Part of a small language model's weights.
Size: 13 layers, width 160, 5 heads of 32, MLP 768 squared ReLU, vocabulary 1342, 4.76M parameters.
MLP neurons of a small language model. Each row is named by its layer, matrix (up: input weights) and neuron, and shows model dimensions 0-159. Each number is 128 + 24 x the weight over its row's rms, rounded and kept within 0 to 255. Numbers have three digits each.
After each neuron's rows, "fires after" lists the tokens most often just before its 100 highest values on Wikipedia text that the model never trained on.

L5.up374:118150140131158141154139116137151143131129124146131117116145112153094121136085082123112140102110140112130072147165152144163132119094114125141125103132146196148117126096136125125111139119102095119144104125098172103081135149124114139128138140099137141125072124109113150150134182142138139137150144144103169159132134121142165103155199138124124108121142100172152143164157085119139122151149080144161091155144145145120116105060133115135103090129090118074139110151104118150118105114105151
fires after: "G", "g", "l", "N", "Sw", "L"

L5.up182:117141136127127144094157147198151127131125112168097150103109128118173115115100104174127159121113141128081077138149104143107115145123107155120136133162130157133078159119112103164090155108106146084137160130102156103119124140128117182102167113102119136159107138151128156103113122112121080136145090118098130110122163118164139139159128157117110118100172103146163131115107108154120093130126131095155130111125155160136183129103132094096101118149150144153144115118136156145122075109155106
fires after: "G", "A", "ot", "g", "en", "o"

L8.up64:162128139127124150164125112115155113121116158129103137108130131106091123096111111157151175097138122138140151159135095126089118133142138160133105120126135114102145171140101131146100120151130117133162101113195115126106129145106137128122132114099152161146087107087128107166140101107125171154134136134115143141162093142125156074135146135127134119110113142095130166147147105111160128069093120154135129113108113123092107171078137116178168115157103150188116095132128078147131124138164074
fires after: "h", "N", "H", "L", "C"

L2.up254:094134068152096125130106166134106145104114117190127124090118113134135167131125091137091141130123150073107145117112111177169156122097135107113146120130141121144162138114130134152119155143171124163124142129134154117141137132122120101128139095171160148153065082107124109120142147147127126138115113137143073181134142161100103114144138122112098088103117109129086157153134129175112140110146146138131148116088154125144152162141105121171142117126156094135108088108126133135176094104093132
fires after: "0", "1", "3", "2", "4", "5"

L6.up595:144146156123120170082115113146162138109124151147166099189151140108099117098115123096099094139125112080107130127157130130166165120068135124120128129149157155133112157110130137152138131119076122117147117075131105036150112132119102148111141086109149110129131134148111108135114077149155077131125115135129197139139101148111138119101117129114112119129140109093124142128128109117140139127146101120166125104173158122182108120148152156143129142148145149132153113130158155142159097123125123
fires after: "M", "N", "C", "m", "G", "n"

L2.up57:137145130117151134154076085144162149102103147140142158106167152099080094126142142131097153073119164155146135138146141123169148144120125130124135124159129117148154186115128169118154136208149123098137118128138139110110097146089151095083077116115094110132130091117135135111140115096105130102121127147131123136172133119100157166156143146106138118146158108116170191104119133135140099129104148115092117109107135103123114120160117123157106137133139102122118110111178103128124095122090141
fires after: "Ar", "Rus", "fr", "A"

L6.up716:141124152112124147121166123165130157133126173114129111138090140133129123149151140132120148135067101138138140134131091125123152144154100141147140149146142121146161153126132130162131120129172133131129093135121153113083134135114158093131115113091114146125130157110086123141113108138079157102175101121098120125123128101127090092107107125130163115066142067092113178104141120169152108130106124110129155082097082144146167149131173105159137077128149098177136102149080125128149114132114141
fires after: "u", "i", "y", "si", "ri", "su"

L6.up546:145162137145132092108126169152113107137096099096157110164127160115095139116137165146114131172158144156134125136129126153141127164132113087141129101109135066081109072117112144104173119127157135142117135156146139152100127126129156144112071103156138129170116130140111146154149156145082158154148168143149113137131081120107096119129137127130103104161140158151059124097177125099116136125133117114132105162159117125123113115076110102148115135114142077116148168121119125135148109113101151
fires after: "\n\n", "Con", "re", "con"

L7.up198:114121124098106128096091144157184127140126122124120172136159145160144152093138129114136141138092109103112107076161131114139132138170102125160132179131136082151145120117151122150126103139161092130151128129098156104112080158134133119123127136098129123177119189137140135146128156125129172152141140119117074126094098131091158159090114117141128095126103103125133139091085154106121129130169134108143127157068180160109132154161105131118129165132110161114127145109112141099154117128116084
fires after: "\n\n", "call", "202", "201", "In "

L6.up535:125146119175105090124143089131125140124159151136158117159124121074140127117170112125137105119112138167095136108133161121121129123132145135096148147123112111100075126139132102131132148171095170116150147100095151097123129167102122154140096143116107150119120130154105107100148132141100074122131165133104167118133161126114131115122103133169126148103149141164161139159114115130064142161093090103103126174130121098123112157117147130148101127096136143125119091141086107082148189125178151
fires after: "h", "an", "t", "An", "T", "J"

L7.up614:103125169106130118125130093108109114126121122126142115156166145077180142134129114144090132151114078121144160147125106079087116143159132118112130106142144126148136147090098131148157134129128150131101144126130164083122119148117126102121147133099131124151109097145131072122146122081163164153118135141163106129169108127122118133113148153108115132094124096130141104171110167150111116147148113147105122152054104179124112114124134139144078157160172126117190102114138123170168123105143109
fires after: ". ", "h", "H", "am", "\n\n"

L6.up18:119123166189153138187131121102167098109122112136196128107108133161117135139100125110193097174095104122113147099101158145114137134112114109162114130132139136123110142147155148120152131127138093149159123123082121113118073097125089184148144137110108113100097127092126144132130141136140151149126132120109120148100165153148127114096145128128122121125128119126122098128144084094109149152157098114138091164143151106152096173104106141145151131139118130182105081168124109119099120123143102
fires after: "l", "z", "Se", "Sp", "ol"

L5.up252:143123125134149121100175130103105186128129150122108172128131110128150099141148179119076137098129135113110111175163138119140170106101124117103133131153143139132075103120125103122138142113130116123180112138128156114092136112118148126121140134095131127113157125153103077176162144105118084076081110120123153137107156136114128116140076117134133099159129106125150113117147164106142166097133124156104141154123135116123083099166138103148084095156114116133132124123136150094185152178113108
fires after: "P", "B", "sp", "h", "col", "H"

L7.up345:133160148090129139125208137097172174135119098112092126149140128148121118102094167173109097137141114140124152117153135111149115138135129142165094167151138125126077100104094138119116163148096150143154172145135109125135097155139106136108141136099142078095132107152114136088096121128089145114142142106170092103119137126155143122171087122071121115098113104116185146130115092140131144114112117122122148140143139150145162118159137125128147085134134091126107067121128145127130108137148131
fires after: "A", "Mich", "O", "Y", "Mar"

L8.up473:143142102107116108125117127147106122131113157079129132115141181125097164133137133179112145124105156136125125078173102121176123127119098087108135148167116102127140099116117159102141100168130112119178128175136159121137107168150136102115151188170148141123083162138149152157114108134119109121118129124115083133123112087133119127145147153116119128094132128116091161101180113114121178133111104156121098139114139140122107141115084150122119182133131126133130109127105111083161096093171111
fires after: "\n\n", "al"

L7.up334:106119150104176090155165069120091102105173126106144101133145128087184154133128106105154141152099144132128122096139132140134116089159132106191122091150133134121140166070102133144124122179122162159091088148132139112109118171117137106118091114125124106145094110151150094099167112122112079130110126132141142112147141153115111103126133118114153170152086095141116133119125134136124116120106162118118147155104123124176143096118129123187115151130155110153138107126157106114119127158120146
fires after: ". ", "d", "\n\n", "I", "ad"

L6.up135:138136112088109137137140105129112121165132136120162114098136134111114101136150146114114125163149114116127127115130138153120096175118133110109086097091125115163158113095118140103131107132158136172155084129093105097131131148121109169105112123065141139157110100129137166137128106137168129171147120155156105060113141165128167178127135133152125134163165150107115155094129089139177147116140098126134164101112143085131162151169166126104150133071090119117118119150143106133137145149122109
fires after: "S", "P", "res", "l", "pr", "H"

L2.up479:137109154101111105118114136133160140131134118115115141144077116178099126197131137101101102130144096121110137149145147122141140150165138137113140134082122139093152119119113109112117105132140104112104135123127087127139121146116146134120126103098139113157132102126115101152153155118124148155096079096146128151125124181106121129178160101111099174131125112133185152137145177113121158118141152190139131109118099124134103115138149101119053067184132126140123137153109182159125145115111116
fires after: "B", "Ch", "J", "er", "un"

L7.up218:115125142109120142126162125139120119099127116145120134115041080137123158111117121181143165112144168110142149121102115150120147120133120151082168150160063100128157099127162146101107172111152158097150148124077145115100158141119140106127117067143152129122122134118143096134113124202118100168139147138097165128118107118088146129133123122125140163113115132144139155146138115146102123113133145166126136138133129152180120118088104148160142147142128145089139093107117119107133104128154164
fires after: "9", "in", "7", "8", "4", "6"

L7.up409:074142172144101130086081096158091114143123142139156131141045140154119165101117135141118135143114112144104127144101134071087129119142139163156122118154122105124128104107108132132120110114123140128125132141126111123192144149119143128140131089149112084110111099155115139112136145108096135125125134082101143194132117119160127148125141156111115078125148134170189133159122159118144141142135122169151144112159128160129116083088154125149137126120118116169134078110119153158120148139146133
fires after: "em", "un", "en", "n", "m", "M"

L2.up644:146136164127162147091144102167095150167137128066137108072133163130148113140138111112117138136122136102118105110164121171112119150131125120106114150158139131117078151121137071126089095141133080150134126123143121134142135131120145139111070102101156186132102112144102104127136145141097128117135072174134138144082118151126138112118139140100175157157138098128101103103110111158112139129106136161134173153121138083157137149093164127151164144110134120136138129159170106102143155116133132
fires after: "G", "P", "v", "p", "ph", "the "

L7.up295:085125117107128161117120144092134117129115154165136125150136158149132120118115166155174168126145121109094141081141146107152131111125134153120119050125137146123121124121138153112126134129084140115104130086124090142107074106124100167115124109097110136094123107180152122109088085100151129117149152130067196139161096122107162124093124129125126137157134117123124120129106135116153132121146179140159089099131133115092112155166123128153129142133147117144167168130188105143125140105123129
fires after: "om", "m", "r", "w", "M", "eneral "

L2.up642:105100112127135154138157101134111109140142127140127113121140124106095116149140095111103159115142142097120154124121097130144126122116134145149130131163144071178119119130130132125184112141065130165157172099129161130129098127116157128113115118106083107109124155142123145140127124095108095114118136156094141164184142108154126127151101152150123123073158112145171148108107162160168133164119127160093173137123155085129102138122107142149099115080107127120179118145185120072137114119125115
fires after: "A", "pr", "Rus", "S", "acc"

L6.up557:150152099178125158126131121134137089094138151120147156130125119113120079121133085154108104151168144136078073088148086127143134118177130097129099150137108091108153128156105120186106146146122126120143117121092134097119128079120148136122113108137142090120118133162137134149107101111099094126134164102123182151146132117103126136101134136168108125137116153133141114117093114114127102139178128135140110138108140139075161130165127144143136083135118111102103087152106151179135168152118171
fires after: "- ", "| ", "opul", "\n\n", "• ", "b"

L5.up20:106143122096114119161118162128081112155144115123148153117117111088126110186160109149114132084086135120145057165122122112132160152148092127135123100123138116139140124114111083173137139109120117148132113092138128144126146120167111128115152128128089121124089151126161113122102140116109088108091184099121107137106136167170143114126165121135132112122167186129129120147158127132136137133090145180182130108122103142134146164198167128125164115111112159129127098126101155127125119108131118
fires after: "(", "V", "ubl", "publ"

L2.up606:080147176153145130134139143092118140111130163121155112136128112091089131145114117095124109119173164131113174106139140108119114105133169121126106155153130140112154137115116129103117174122097145111124143113101148133140107103124078093134124153125178103153141107090147128125095101123154113096102184116134099112142086131156111103084074152159166121139139094117171130121116128141160166128116134101160115148079125053134136119118120088129098143159117152147143143149169125127114134155121137
fires after: "T", "C", "B", "W", "ph", "And"

L5.up236:063134128106133109127138104131134071112099105111134165106172138140128138124134127152069159148125113142129194137133131181156118131107125088132126071109162120128148170127160103139143151133110134111105102117139144142125064134115152110138120154161143107145106140143122128144138103097094116194132117116102109099072138151143143144158112149138159125129143126132096130132131171153146105115089154164155148174128121097144097118125111141118133117128133123147109135115145095092121174181123128
fires after: "pr", "con", "for", "201", "made ", "199"

L2.up30:107147125115166163111108077128136109122128130111133121108114137123140170149143147147160147109135160156129140071070104143152128122114119115122120198125138139127159125155116088092161140153072148100120149106118098110101099144121091112153107122149136166085113110093117129118080140141136103137121157094136127106137140116099142126149137144104104116104124112117163131094117134111123084115162138096167129151086115127134135103149105133118133120135152164124115212192136151140139105145119102
fires after: "T", "B", "S", "feat", "Ch", "sub"

L6.up465:119110147128154126173154166101138118128111103136115118129133181101091131153088125104122150177114124134140147114110084132157114156116155125105129175123144144099143121105136157140110148135150145114124100142098117137181100151115135115154048104053135125124113103136155117155170094115160118136096155114147125107104133156102123144132091092147125108118113152125096145145133133123127128117121102163165163117131153128176114112118136112145158128108078135162184100112096151088132125133136158
fires after: ".", "\"", "es", "e"

L2.up386:127145148169121103166137106110123116175140150136154129124138135118088115094145176132137127130148066111101128135118111154135152157134141101172127107121101096117120120048148122121098092136160128105156080161135153133097123146163109142120108144133132114132135147107178154099129139109141068157130127148143133114133134132138098150166149102123122139111108154066115137092120129110171175104098117155101124156088123122138105165112101111116097154121129126130128136144172088107169147124134159
fires after: "| ", "\n\n"

L7.up270:130115154164135113131113104123131169115148133108131153128141105130140112102129138118165151136130111157097160077160101118133129123130107130110160082159117096139093127145074131162145126114138107098075162123113127126083094161132173117117124133153133145116092142157097130161091161162121128121147177101095148149177126113129124187151178132094135074109135163130098145132109085104125134111162078145125120135128135091130156157126096170137151139093107137138137100102105141133129118128102124
fires after: "\n\n", "st", "his "

L2.up692:105150117105128111140088186121117187132128130087137082120081151093120125105140179099134136137142119119132133129152141122087114083109140109128130104111158138089187108129156107091138164098165149128136105129128104122112117132123153085108144103111185108144127136116104112137145170135123143107096086131116134124149131124117091117146130141131152160137143138161115127185186114130092155140178113153148148145121141134121119155080152104148092094138147136109130156141110139123146105157132081
fires after: "Ch", "ch", "L", "B", "J", "H"

L2.up560:108162160130145156161138114127141172173136155134103181125146107088110148118111144109120163133156118141090113150136112118103150064170138115142158138099121130168158085136120138154115144185128130124154106145121113119133150081136135171134083107105126167129150084122093117140186142103166115131140114146115125092129150118125133126164121103111132120111138136152141137167123132148136133088088132139139130098155104108137144104162138106088099075109123110123138127098152145154141088100109084
fires after: "A", "os", "And", "I", "Ch"

L8.up17:158144160164114129121102121098101135123168142108117143092145162122112090107142114159129094131177093097118119091146140148144115093131084172152122096140121111126090108111090137107111108108101144141101164129108131150129145195107144127136120146127159152107107146118126090108127115125104072140177160168137137138162149114149154122130106131128139118119140129135145155100144126120096160096132090172107145127083181162110140090129109143092135096120118182146124119094157105135159121141099137
fires after: "a ", "to ", "his ", "A ", "as "

L2.up421:077146182149137121120142148122101121118159108095109119115123121141123140137119122090126136151124152126131102122159173136088101156148140114088141125116120146135156100104119094147067166127073107137105141125131092107128107139086163130147140122123126164135085136098126144181168124127169142148100143128104111158142158164126109116153150089147139145124095102155136147156101127162132138143095112175123085122130151110075142135161147104124101143162163092152163118152106123103145109131095092
fires after: "B", "P", "S", "J", "K", "R"

L2.up157:122146156132181140135134164133140137117116121123145102094115112129112127119147142105145088171164114155100166160103117105105111164152105072119125115094128099101106154098122151107103130112133117152112156161118143172142140133093099139147150115117180102129115136127102077111128129130139104110114165108117114134127131137173103106150149114094150105100156188107124152088127130114121134131159144076120122113181155125112107168113132109114121126138155106129124098118050128126110118176157091
fires after: "eb", "M", "re", "m", "B", "enn"

L6.up515:103165133092103125117103110126136128144095134113127075165124130114129158110164141152156148111140102130146076105129139131089149151092102141153195112140150108130108108160076142086144122130129157127094146123111119117133101133127102106116100130135153184142126149110123124103147145107081162151118140161135154132162111181081107136118167078167130130111150136106175141144099140123107148133137133104161123148119118117158138119146090174166144178105116131152133091117128143140087135133153114
fires after: ". ", "\n", "\n\n", "He "

L2.up168:114138147145122128103149120144125136115112176139100098159111097140151108140103113134107119127125106124111127120114088116106166116101126105111153155133192107126100124115161124112146113181160125094155138116113092075096136138086142148093163113121108150129151122173092164081110177128135133120142091140102160165112136143146121120191093138116163093138108115148120151098137125155121157137121098188118123139152141109161116136161148107136116098134132103125121102129097118196162111156131117
fires after: "H", "J", "F", "M", "P"

L2.up624:077089127166154140085118155128122128126155146145090133135098145167145130089143126142129128105149150134109137156119122102119131143169122107121112099074119151131123106133137134115105170112137136101112150100128142105124114137111073141127135119136148119113083135166103134090145124140130117146135142100117096154132161134152083131099139173086191106112092115156148114127090107116110142126163167089118152109189158121142144134129155130149126080105157110147142106107111071143138186165135121
fires after: "M", "m", "| ", ": "

L2.up731:149117176083143113166098146172101180152176153102124156125136091177141150105145146119115116106135118114141122109144127152126133141140100131117137076086145129156098121122082108114139128131181083136119134159106103119122118156108144161092152142104129111141142151112134095170112132137204100134100173120097116090123137159155125134129150132126114108099100130095119117108137107162096120141119109139122130171136157151116163093109117146160092124101114094159146119116114145135097138089136121
fires after: "\n", "\n\n", "m"

L6.up170:128140136132122134137141103100099085193142175137117154134092148056118131106152139098113115111088141114145126165153125155109147126179107160111119101105128118117106141155138132105135135120139117111171137104134169114141150179123131125166102154103132178132112107123097114159133090152117128128126122094147156131109120124114100105178136168115128126166115113171112159116132129102106114107095129160110112176128091118155150145058112136116127119081122131122151129125121161090115146098156105
fires after: "h", "P", "p", "t", "H", "T"

L5.up258:122158162104132143139135116164114129131111148093152132137144130140149109121119148149076068109120144141113170114112134071142186159119146124085146144088132106121138133115132102109107147153112131098127088164153122087166140131111123127142142123115101117099118103146138110145124116089162117131146157148130094129115117124107089105139165129156177114075124103142153113141120122127111214114157157115162158081180129136153150173145109153153101111116132110119151114109113137161111146106140138
fires after: "M", "m", "am", "illi"

L2.up627:146136136164095146109149131066139093147128127134140137148140099114167116090138135074120150132138129146121090106143125168120120192171120118144161127148125090146155123135149143127118113118077116127140158129143153147116163164127143157136125121134140128144108104164186113108105135182134088114122090099153144144113115166120144121120128131156161107152130077140097170132130137137089145141137130115131103131117108098159088133113140134115061130145144117130106119150115114131117115052164088
fires after: "H", "S", "h", "D", "T", "L"

L5.up633:154155100153098150135087110116147119165092115111138144157122133141106117105132172166115170125139140151125151156161101183131091173159129116159110202150145142114135108106134118132115100135086135149140128132154100141119096137130154101145159115102139119126099099115118141115135126106120128120128108128058132115120112149120133162095154113163115114077141116135114117117090134138159150105098141108123104119177107118113147145111109081130139127108126110122074140191171130130181145156107121
fires after: "R", "Rep", "tr", "S", "Di", "eded "

L2.up705:135177125134064147112146137096135122136152126131112115126154140172171125103137122118085185084134101105124128141107156114121156096140128116156099138133165130177149136115146143083124108176060107170113115112135130139125138121158134111111131139092122141128159143144157135127127097114116165129123113105135133128140120142178141099114095145077085136106122110136098154161102109118138132106152107133167184174111102151112157134146085118123156095091102121152162140144127145134136102132140094
fires after: "A", "a", "O", "Pa"

L2.up456:151174098144172092124075127183115129138108132096142139120149111104064124133118152174113155124164147146149119129110150135117086115111126137141158081139126141156125141120137192176111145089136138138152130138132095115112125164118096120084079074102145169134136087112142134153100141114145076106154108152148140119082109086148136162127131161104132152145134146115147132145147140095155099155099116112104127138115131116146121143112110130139113101125156138131157151102139143087153115135141120
fires after: "ep", "ro", "i", "ex", "A", "dep"

L5.up707:104138103147104165098087144126136117123099146122124130160151160124124107109143106119122175110089105163105114124161128148114161121152192076103106118141154149146140125132119117151121108123125144119138127110118107106079087112118130156151162125111104145125091147136119140136119076174143125171133114132116119093130162123101178137143118146129124138110132162154132193127153067100158154153131114091159177107164068160124124157125130132085128120088135119115119113151134111155127136113160149
fires after: "L", "l", "V", "P", "es"

L6.up64:101145117108132129130129129110114134125072159142159107096139113089120099121130123122128155125116145087123150123160134091133110139111064157130178096143122117132103150160163110077081132165142122165118122132108158134127082118136098093160104139147109131167133141102112147150129133105147148122127133202150097141125121129110079151104185135137107114098158184136105164162119157141162118137130111129142072155142160082126135130135145113121119106096122151135155124109108153136138108165111119
fires after: "\n\n", "\n"

L7.up299:157102124129118108092140154172118133142129109056139096121150145152134138108126104131133155119088117097179091096110121128132113121138099076160099119129136136118128128090135106137144126134129128104132112111112122138102120138109120158111170118120149129145115111161132153130130136130176149136186167127121103150113169171155142076140112094100139084088140107137104139124107108155147148119167098146194163121106088140110151141105078146112160099106176117142157150089126107127122125126116098
fires after: "(", "Al", "l", "Sw", "R", ", "

L2.up250:153159148135127114103117107128123118126129151171122099135127157143114128123158104142149133111102132095108152150141151151111111121125147131111148145137111166114171113129143139131057123143115118105093124157137108111135123162127096137134135150114136056144102129076108105126088095130151130135133138118169178140149121145128096126096088136170185121154119131127102087104118108145127173133119135165147140115129179136148152153143161107151061142157152104147152083076153122101136134103110090
fires after: "K", "G", "C", "M", "O", "T"

L5.up373:152144182115150157112106107142094157123125207135102147114123126141122126131145078117124114119108147145099138156105127145134155156119065133102149100146115131129139135122136151088132100141149152139144155120153122141099065125108126178137146137141161117130100128192107143115098142127114146126128129142107135122137123144129111089143141089129120149069095158128135179119113152136079124142129102119172141118124135191153129117134123141131115084107171086090124130075107125138154130157127118
fires after: "M", "P", "G", "F", "am", "m"

L6.up160:207147156118093122096158155105158100108103105089085134112115115151119117098103110145143143144100096176144122159108140142145146156138145070149094126144127140162105124132132126111129145155072152111134102118101063140151145137115108112089169133115134149136101134128099141137080120132134127075139135150112149165101169156146145130123131093141110131120157143106145174109085147123177108107142121145124133092146123117114110147104136082119131182125130124126101145142144128139147145153110123
fires after: "S", "R", ", ", "g", "iv", "on "

L6.up141:138141151111126144117125081151123127132099144137147132131126137139135137129138143138155138131143116118086129069123125103137176158147098108145119119114111118084089149089180127130140170117141112138139141153104130100155119131141104125154094156119141127114120168122130089117134134124143076153143093094138094153076106178140104119126157107135143129117121199100170121127116135123113113151175179127122134123121177112147108167107144123152135133158153085120119075173160138141112064108135105
fires after: "B", "b", "- ", "er", "re"

L2.up697:138110135151128140173096134129185099119153181126139099059114138087097123086145176162137121110083121105143124127119140124111141129094096121101127111107153147156101159139117147153144121139128110152107106144133120134095131144093108113092105108114095129151100135089115128118131111125113163109120131125140153128137157124115172135177126122128149110114149146134140168102117099099140139156067068117137146116142137098142177150125126122142146097100164167152185134093169141111138155121109128
fires after: "N", "Rus", "A", "U", "J"

L7.up480:103160171091141138099139138154143167133152121119130150164113120122085104113099110134087104138122179128114159115130150139137110144163125108134143080130110136130094131139141148105089108160122129122108175144146099146121118098136145147144117124116158124125142105176134114140134117152132146127134131114148099149132130147136121121120137126087161132124163069101164105109105113188148089131143150134063154142110123111110115143074106126143133120114195175113176129114109112199134155105119104
fires after: "m", "M", "T", "F"

L5.up387:188167131176108140114142136085099135133115130127119123098090127114130153147137133198087095127151174106064113154165106149067136132141149089099145149180150133064109147119124117124136157119162104138149153100126155098165101145135108136084136143131125123110102121115116126106131092166154128112170136123150178096099131112136118131087111125138119109114123119158101122094119155114118155123127104117165124123092129147119158100141121155134146125130146120147109088144125149155137120141137145
fires after: "p", "P", "V", "No", "ag", "M"

L8.up665:140135143092107148124169084120129117077128102143118155136107103147119166103149104092173159120137137134140136134157120154152143161149135154131060107126104147148138141107121150117102127110121145164138137135131123107111100119112153143151143157087144114121127175142152083107164136135133111091146087101167153145109099142120099108109187130114147149103121138118137138160076177110104121156163118115163096104105135115102127116145116093157114130136106125095084156138080126109167098153107161
fires after: "B", "b", "s", "bu", "di", "le"

L7.up20:078127177164158139084132142148127150154158151148122135122120139112100133086126103093131146093144195140127104162135133125142094138140164152117139104191107124150150134132126102136105142111099110067127133143150096106135151130124104124123114115108158132139117138147129154153114130131148092090138149112122122123148141080181158155125127159099118116109140170172098132134123119122125100153094154142119124110150095083164151137101143147104101099121136120168148109099124116106163103146060135
fires after: "A", "et", "I", "ag", "i", "t"

L5.up493:117138090146130104159117154126123099125128118180096147127179120116100145140116116109117162134141143126137112156127120169121150132166093125137144124158117125129151110129101110104057143142101107102142147142180131194126125141108122128112105106118129089105093136148142154098159095125133152120066113129107135144158116089153154100173162135140149125124133154139101121120180098152137084107123095137131138109143157131159145120134123076083140133111114119177161129113109154074129109158153144
fires after: ".", "\"", "D", ")."

L2.up227:123127124163105157148143160069136105111135144129155126133162161154124183128140124121129145115133103110132177096088140121144106143126119093127092152165166116127126164099121127108120100106145173148138075128153106143127135115156137101103162128115139184121142083132133161051162117097097123115148129107121170065150159171132145148103122115144115102101105139125164107153107116148119152122149135141145149113096135098123132137153159099142095104124119109132125131110106157113174106138137153
fires after: "R", "Mich", "D", "O"

L6.up375:122151115220098119160117123107152132131139151122165167146099106099111131132103153100108131117135161121169112112166149122176125123173080140171133133146098113124130085121111149191121137128142125151139129145121117112133135154116121110101101107097086149141104114129126140125119125092129161158127116078108093141147123153133111138148105095120110154139084141156167125101069169096119133109133131100114121143122151123109084082137138130116149086133072121166112106154133120125126137143128129
fires after: "| ", "- ", "No", "ed", "ec", "\n\n"

L5.up112:138116131120096105140161130126135105104133117106082137111164124173115099138116077103104116145119142128121156112159148104134156153133138105083169085117126138111159139107141158112119167135156125131101134152129150139150190091124137112090107142140163139137114142129123129150170126112122129128175142063139090158104103124122116156125139059119121131141143096088141112114114138199110112143094131132174114148105111135136129156105149134154107095102099111133127127152078138168139141149080133
fires after: "An", "un", "B", "H", "er", "and"

L7.up98:140137131125118104163143138140131121122155174158161087160132125148183146100057130150094137164130169141150134086111157122138126128086130159138167139149111113101123107128146109103111136147132142157128149101173116126138092108106140131083133146131142081153110141137102091130142153110132077181140123143144121165075109176124106167070163097133089138130100123098155118099129139126138115138154127130092115142147155093131135126125133134136143144114139118079096140106128097126102107127160134
fires after: "B", "G", "g", "b", "bec", "z"

L2.up93:085125100121125127133107150136093118140141149155127107102111086155148182180153146118130162146139136128118098100119155202120134100107110173138173147125123159111135115141082067168124141133124116115161121106113123146121127123158096150131138123128146097130118111150104095130119146128095108143110104100153120183151171137148135146142140108145152162149104100104116095081110108101123127119123156146138136131118109163124130131146120142151075123145093105166088120145147132167087089113104162
fires after: "2", "1", "4", "ty", "5", "car"

L5.up638:130153136127120159074117150161128120092129129147113155124133129117156091128126123124088088129093158106149134177134144135109105104161122095116131129171110130099110126185107099103122113077162160131174155133066106147162094134116163190100138138120127117111114098136066144125208120116138153104142138104124144098133099150132099125140127171137126119126149141107085145131149119115135160117111140158143141114119112156099120135107145096152142143155111111146134113128154132141184144131146128
fires after: "P", "p", "F", "W", "Sp", "sp"

L7.up18:131097143137166106123120133072111114147140152113131089105161138150175122124092129092151107163145097136159123079146165174156095132106130117131138104117153114127127136102158120168141145140136116164118116115119103105089161133096176125109111151109167107105127097120139160154136132123137125164128092120147141151149127180104111113127139110125116108135163095109125160153117107133183104158124168125143147140105112130143195105152152119144120140050126082111145112123142130136140114100094107
fires after: "S", "ak", "Sh", "Ar", "E", "H"

L2.up576:109195090094118095106142126164149152127119145131116147119146146130126142154141151151086131166104155105166162120132128157150110129124085162108111129139113085141132145095111105128130149131146117111124130142093156139104114104128116133122078189143095135149126177134181112116155126105105145149142134063120117165124109150129108154111120037119150096084112123127111137124167109127135157121177089122118136141120119129109122125130124109142125163116156094157146123100129148159143099118110107
fires after: "\n\n"

L8.up376:084141134143115073106120108165122089157123097143143178129148110123137183126106165145153125149146152142122067131131097134112112155139138110143114112135133124134115167122142141112157114178115126136154116122145124098157157141152122083107144136126161114110115103117119100118173124116179117078168137126143125114153113120117094097130112093150137177141163106135117144162129144096127092119095087113194115158097154104137125131128116100194164118127143118111091121105131132159108143114117141
fires after: " ", ". ", "T", "e", "\n\n", "1"